Weights of a small GPT-style language model, trained from scratch on English Wikipedia.
Training: a variant of Muon for these matrices, 525M tokens, 8063 steps.
MLP neurons of a small language model. Each row is named by its layer, matrix (up: input weights; down: output weights) and neuron, and shows model dimensions 0-63. Each number is 50 + 10 x the weight over its row's rms, rounded and kept within 0 to 99.
After each neuron's rows, "fires after" lists the tokens most often just before its 100 highest values on Wikipedia text that the model never trained on; "fires on" lists the tokens most often at its 100 highest values on Wikipedia text that the model never trained on. A number after a token or word is its count.

L3.up238:40 43 66 22 44 48 47 54 47 50 46 47 65 61 38 56 43 48 44 68 52 61 42 45 47 41 42 52 35 51 53 63 54 64 34 50 43 53 56 43 41 61 48 42 61 38 55 49 53 72 58 51 63 53 50 38 45 63 49 50 40 56 42 51
L3.down238:48 47 37 57 66 64 39 46 53 49 33 31 50 67 58 45 45 49 56 47 52 40 57 50 47 59 33 37 50 49 43 68 49 39 37 66 44 55 59 57 38 53 62 67 49 41 52 44 39 59 49 53 42 45 69 27 48 33 48 53 58 29 57 51
fires after: "==" 27, "===" 21, "The " 6, ", " 6, "| " 5
fires on: "\n\n" 42, "reg" 4, "z" 4

L4.up151:48 38 45 34 41 40 52 46 40 49 50 47 60 54 48 27 33 42 44 50 56 53 47 57 38 53 55 37 36 53 37 54 69 58 45 42 33 56 55 52 53 58 26 44 53 45 53 45 46 43 51 48 63 32 41 35 60 70 33 39 45 60 61 45
L4.down151:54 64 50 59 52 43 70 63 42 59 26 48 63 56 50 42 67 41 67 42 51 55 53 56 44 69 53 67 48 70 41 61 41 43 45 47 51 65 53 40 62 65 41 52 39 60 60 52 45 60 39 51 57 38 52 47 55 49 35 45 48 47 60 37
fires after: "==" 63, "." 10, "===" 6
fires on: "\n" 65, ". " 15, "\n\n" 14

L4.up587:32 54 48 57 63 39 57 60 58 63 50 42 55 62 55 35 58 34 51 49 41 42 42 48 51 44 58 52 43 35 55 56 65 48 52 46 61 56 64 39 42 52 60 55 58 45 61 62 59 58 30 64 38 58 42 49 45 43 56 62 53 63 41 56
L4.down587:57 56 59 70 38 59 55 38 56 32 59 56 51 37 50 55 46 41 50 50 34 62 64 54 48 46 48 48 43 54 48 49 46 52 52 36 47 47 58 57 51 41 60 35 42 48 50 48 43 50 45 53 41 50 47 66 38 57 57 59 71 42 59 32
fires after: "gr" 31, "c" 14, "w" 9, "v" 7, "j" 6, "of" 5
fires on: "ess" 18, "ou" 16, "anc" 11, "ad" 9, "av" 5, ": " 5

L8.up544:47 46 59 67 32 37 66 59 65 63 38 62 62 55 30 62 49 57 52 30 67 48 72 51 42 44 55 58 46 51 48 39 55 49 46 39 40 55 41 42 49 55 53 43 50 50 47 42 60 56 42 43 33 57 46 54 49 52 50 41 66 53 61 47
L8.down544:58 35 52 44 46 36 60 64 47 46 51 57 57 61 49 40 70 59 33 77 38 66 50 45 45 62 44 57 48 62 48 55 55 59 55 41 51 47 56 38 52 58 59 51 35 51 64 55 60 51 49 60 63 64 44 54 57 47 51 48 48 57 59 66
fires after: "V" 25, "v" 16, "ev" 11, "res" 7, "u" 6, "ub" 6
fires on: "i" 22, "al" 14, "er" 12, "ol" 9, "m" 6

L9.up771:41 41 44 53 36 52 57 48 54 52 74 59 49 31 57 66 61 47 65 46 48 42 72 34 52 44 36 59 57 54 42 53 49 45 41 46 52 47 40 51 48 51 62 45 59 53 66 51 48 48 51 36 44 38 50 65 44 42 50 43 57 53 49 45
L9.down771:37 68 57 61 48 54 40 33 53 47 54 53 58 54 46 51 49 55 39 27 63 50 44 58 50 49 39 47 52 38 54 52 62 29 52 59 55 39 56 72 34 54 50 55 69 51 67 24 66 57 46 62 45 54 45 54 56 52 50 43 55 51 25 45
fires after: "n" 22, "on" 7, "uc" 7, "su" 6, "ol" 4, "ers" 4
fires on: "or" 29, "on" 12, "c" 8, "o " 7, "ch " 7

L9.up745:35 36 52 65 36 39 48 58 52 46 59 57 30 39 44 51 66 37 56 53 59 52 69 33 48 34 57 45 50 45 51 50 53 64 44 39 59 59 59 53 54 44 51 49 43 56 70 59 46 60 49 41 61 38 48 36 53 44 42 37 45 36 59 41
L9.down745:52 51 47 61 52 45 54 72 38 54 62 51 69 57 53 52 34 57 24 54 30 33 56 74 49 64 49 44 51 44 45 55 35 42 64 59 36 54 60 45 53 46 55 61 40 51 34 69 28 52 49 65 48 63 56 37 56 55 51 47 61 56 43 45
fires after: "on" 15, "ul" 12, "an" 9, "ec" 7, "n" 5, "ol" 4
fires on: "al" 16, "t" 14, "on" 8, "or" 7, "ov" 7, "om" 7

L4.up719:54 44 49 44 24 65 62 54 41 41 68 54 40 39 63 23 34 62 40 51 34 52 36 50 54 44 51 49 46 52 70 68 67 51 33 70 38 52 51 53 52 46 56 60 35 25 49 52 62 47 53 60 30 57 55 59 61 45 57 53 56 36 56 57
L4.down719:24 43 45 46 44 39 61 52 58 61 52 51 54 59 50 57 48 64 58 46 35 52 55 48 53 41 60 40 40 46 42 65 51 42 49 51 42 39 44 56 44 52 66 41 49 42 56 48 54 75 59 49 48 36 63 43 38 46 33 33 47 66 46 51
fires after: "t" 16, "Coun" 14, "T" 9, "our" 6, "i" 6, "ot" 5
fires on: "u" 16, "ty" 15, "end" 12, "enc" 8, "nam" 6, "own " 5

L8.up703:43 53 52 52 52 40 39 64 39 54 54 54 43 38 55 62 23 38 50 47 65 47 35 53 59 26 41 35 61 47 50 51 35 52 61 50 33 84 48 39 48 48 52 41 50 48 64 48 46 35 61 52 72 53 45 53 39 65 52 59 28 48 42 52
L8.down703:42 35 43 37 53 47 32 69 41 82 50 41 52 66 40 63 49 54 53 55 45 34 34 27 64 54 43 48 39 36 42 51 47 34 36 40 38 44 39 54 54 48 50 50 55 56 54 71 68 70 51 51 71 50 42 56 45 37 49 42 50 58 34 47
fires after: "comm" 19, "R" 10, "comp" 7, "Comm" 6, "st" 6, "p" 6
fires on: "un" 34, "an" 15, "rec" 15, "inc" 8, "dec" 6, "ec" 4

L4.up273:38 54 41 50 48 46 52 47 53 35 29 53 50 43 51 50 43 45 53 62 64 51 53 35 61 40 71 30 42 51 51 64 59 63 50 44 58 68 60 45 51 51 56 56 45 51 47 57 39 50 46 54 59 38 19 63 51 42 47 41 48 52 49 64
L4.down273:58 52 50 51 43 53 53 43 53 54 37 60 26 42 49 43 46 56 51 59 34 69 44 51 60 52 63 63 55 54 49 79 25 36 54 41 39 60 38 28 56 50 49 59 44 53 46 51 50 49 48 57 68 52 47 46 42 42 47 54 56 64 74 64
fires after: "P" 26, "J" 10, "H" 10, "ex" 6
fires on: "er" 46, "per" 29, "rem" 14

L8.up726:57 53 51 60 37 46 58 65 65 48 65 57 52 51 16 56 51 48 36 35 47 63 56 59 47 39 40 61 48 42 70 44 51 52 56 35 32 45 36 62 39 57 48 48 37 41 60 53 43 57 42 46 60 58 54 35 40 56 43 52 65 61 47 62
L8.down726:62 28 35 51 76 51 44 54 32 45 47 51 59 61 41 54 61 37 42 52 55 48 37 56 37 66 66 50 41 40 70 65 68 53 38 48 58 49 42 36 54 60 64 55 23 45 45 53 46 53 65 45 59 25 59 58 41 50 53 38 50 46 46 49
fires after: "v" 16, "V" 11, "s" 10, "(" 10, "H" 8, "ev" 8
fires on: "i" 14, "q" 9, "d" 9, "t" 8, "al" 7, "2" 7

L4.up225:54 46 65 48 39 74 50 47 57 31 36 57 56 39 40 42 47 36 51 66 58 55 50 47 34 59 60 53 47 47 36 55 60 48 48 70 68 52 50 51 46 69 40 62 65 49 46 41 40 32 67 39 39 53 32 60 43 42 54 59 54 39 41 58
L4.down225:54 38 49 59 59 60 48 41 62 38 36 43 49 62 59 43 39 41 46 65 46 57 44 56 60 50 48 66 54 62 61 45 55 50 52 58 51 34 68 47 46 45 58 39 51 48 41 40 49 62 25 55 45 52 55 47 36 44 45 64 65 61 65 62
fires after: "B" 23, "p" 23, "P" 11, "opul" 7, "b" 6, "W" 4
fires on: "y " 18, "ed " 12, "s " 12, "y" 7, "ation " 6, "o" 5

L6.up85:37 48 44 36 71 61 56 58 44 47 52 49 50 49 58 68 39 60 63 41 45 49 54 64 57 71 48 44 61 49 40 42 48 57 50 53 60 45 66 68 42 50 37 42 65 59 47 47 75 45 55 49 50 48 57 28 48 47 53 42 51 34 60 23
L6.down85:69 59 50 58 45 38 61 37 37 60 44 38 40 37 62 36 52 39 48 46 74 66 47 46 48 29 54 54 59 56 49 45 49 49 60 39 55 38 47 46 54 43 46 54 52 46 50 66 38 55 83 51 40 37 58 47 53 49 59 58 55 78 45 63
fires after: "ati" 15, "ad" 13, "u" 9, "er" 8, "sion" 7
fires on: "==" 25, "v" 16, "al " 7, "ag" 5

L8.up454:37 49 56 56 47 62 63 63 55 69 43 64 61 41 74 43 49 63 31 43 38 40 53 69 59 43 58 56 47 43 41 48 63 46 52 50 25 53 39 50 58 59 52 41 57 36 35 53 47 54 46 47 38 31 53 72 42 50 68 49 63 51 59 46
L8.down454:49 49 38 32 40 55 43 42 52 52 53 45 36 59 41 36 64 57 61 36 39 64 48 49 31 72 40 34 57 44 43 52 59 59 41 56 31 49 46 53 50 39 50 52 40 58 48 50 60 53 53 62 48 55 45 70 49 43 53 42 36 51 47 45
fires after: "ch" 14, "Con" 13, "d" 12, "con" 11, "st" 11, "o" 9
fires on: "n" 38, "e" 11, "i" 9, "x" 7, "el" 5, "is" 4

L6.up164:33 42 53 63 41 54 52 48 54 51 55 63 54 27 45 54 48 51 50 48 72 54 47 48 59 42 44 60 60 34 52 50 35 53 27 52 52 40 51 60 64 57 54 46 56 49 51 53 62 57 55 47 47 54 44 34 55 47 61 63 33 35 51 44
L6.down164:48 47 47 40 66 52 47 57 39 57 35 60 39 77 63 52 56 53 71 55 41 39 52 40 34 35 65 61 55 52 38 40 49 60 58 40 51 61 45 61 40 56 52 54 44 65 44 47 49 49 44 63 57 39 46 53 39 55 42 35 61 54 49 44
fires after: "an" 16, "M" 12, "x" 7, "n" 6, "on" 6, "N" 5
fires on: "im" 13, "or" 13, "m" 13, "-" 11, "am" 9, "ing " 6

L8.up429:68 19 48 40 52 66 82 71 64 63 45 69 63 49 47 44 65 44 30 51 45 61 47 47 54 55 69 47 49 52 34 65 60 35 60 46 48 60 38 58 65 55 39 45 39 58 46 41 71 47 63 47 55 58 48 57 40 50 55 65 62 58 53 41
L8.down429:54 57 52 65 50 60 55 38 51 49 45 48 36 38 67 49 65 42 63 38 43 53 55 32 28 50 46 53 52 57 50 60 29 60 46 50 45 57 36 55 32 72 38 47 56 61 44 43 42 61 44 54 42 50 42 66 65 61 51 55 51 56 54 49
fires after: "m" 27, "di" 11, "d" 10, "con" 8, "Con" 4, "o" 4
fires on: "u" 26, "er" 12, "ag" 7, "y" 7

L9.up235:55 36 52 41 52 33 56 66 49 59 71 36 65 55 44 42 49 30 57 50 51 57 40 68 51 38 42 40 52 56 59 52 52 37 50 48 54 41 40 54 51 38 69 49 41 52 34 46 40 50 58 61 48 67 42 53 52 56 56 74 63 45 55 43
L9.down235:39 53 49 52 33 39 30 40 63 30 49 45 42 40 52 52 39 49 48 52 51 56 47 58 73 44 45 57 31 56 55 29 48 47 50 45 60 42 52 48 57 65 51 65 71 45 70 41 58 40 45 38 47 47 72 43 52 48 47 53 50 69 61 42
fires after: "ab" 31, "d" 12, "cont" 8, "oun" 6, "us" 4
fires on: "l" 30, "in" 9, "c" 6, "om" 6, "s" 5

L4.up772:61 39 51 49 40 48 61 54 44 65 51 39 58 46 44 37 40 62 58 69 55 52 28 41 43 33 56 45 51 62 52 75 48 47 54 55 46 56 42 41 50 48 53 56 54 43 35 38 37 42 49 42 46 42 50 52 44 55 58 47 54 35 60 33
L4.down772:42 29 42 43 65 47 51 62 61 44 56 60 37 48 34 41 38 41 63 66 58 53 67 39 56 64 45 47 48 23 50 40 61 48 57 46 40 32 57 27 51 41 59 43 62 41 56 53 48 56 50 62 43 24 35 58 42 37 48 46 68 71 21 51
fires after: "m" 41, "M" 16, "rem" 14, "t" 8, "comm" 7, "f" 7
fires on: "ain" 30, "ade " 20, "ov" 7, "av" 7, "on " 6, "ain " 5

L6.up70:39 49 58 35 66 39 45 45 46 41 48 62 52 54 63 66 56 40 51 47 48 65 52 51 49 39 44 45 65 60 63 45 60 33 54 43 48 63 41 49 53 36 50 61 64 51 41 38 48 64 43 54 59 60 46 48 56 51 62 55 45 45 62 30
L6.down70:41 34 57 37 47 48 61 31 51 52 53 40 51 57 43 33 53 52 60 50 48 47 57 50 60 56 61 48 45 34 46 33 38 51 61 59 45 53 44 51 50 38 45 40 55 42 49 51 64 37 48 46 32 57 59 42 64 53 54 48 57 64 46 38
fires after: "D" 21, "T" 19, "Ad" 4, "a" 4, "i" 4, "eg" 4
fires on: "im" 32, "am" 24, "av" 9, "Af" 5, "or" 4

L6.up233:51 43 69 41 55 28 42 37 52 41 58 46 32 43 57 47 59 62 55 42 55 53 36 47 25 42 52 62 49 39 35 47 49 52 55 66 53 62 33 55 46 48 33 54 35 60 59 53 70 42 59 31 59 73 61 69 43 57 51 53 44 57 61 63
L6.down233:57 50 35 46 55 55 40 51 69 65 42 47 44 55 62 48 51 66 45 61 48 51 51 67 52 55 46 51 62 58 48 54 46 37 57 39 54 48 66 58 52 39 44 43 58 51 57 63 46 51 68 49 69 45 49 47 45 39 43 44 62 24 46 63
fires after: "l" 26, "L" 14, "m" 13, "Mar" 11, "10" 4, "Cl" 4
fires on: "ar" 18, "ath" 18, "ater " 15, "th" 5, "av" 5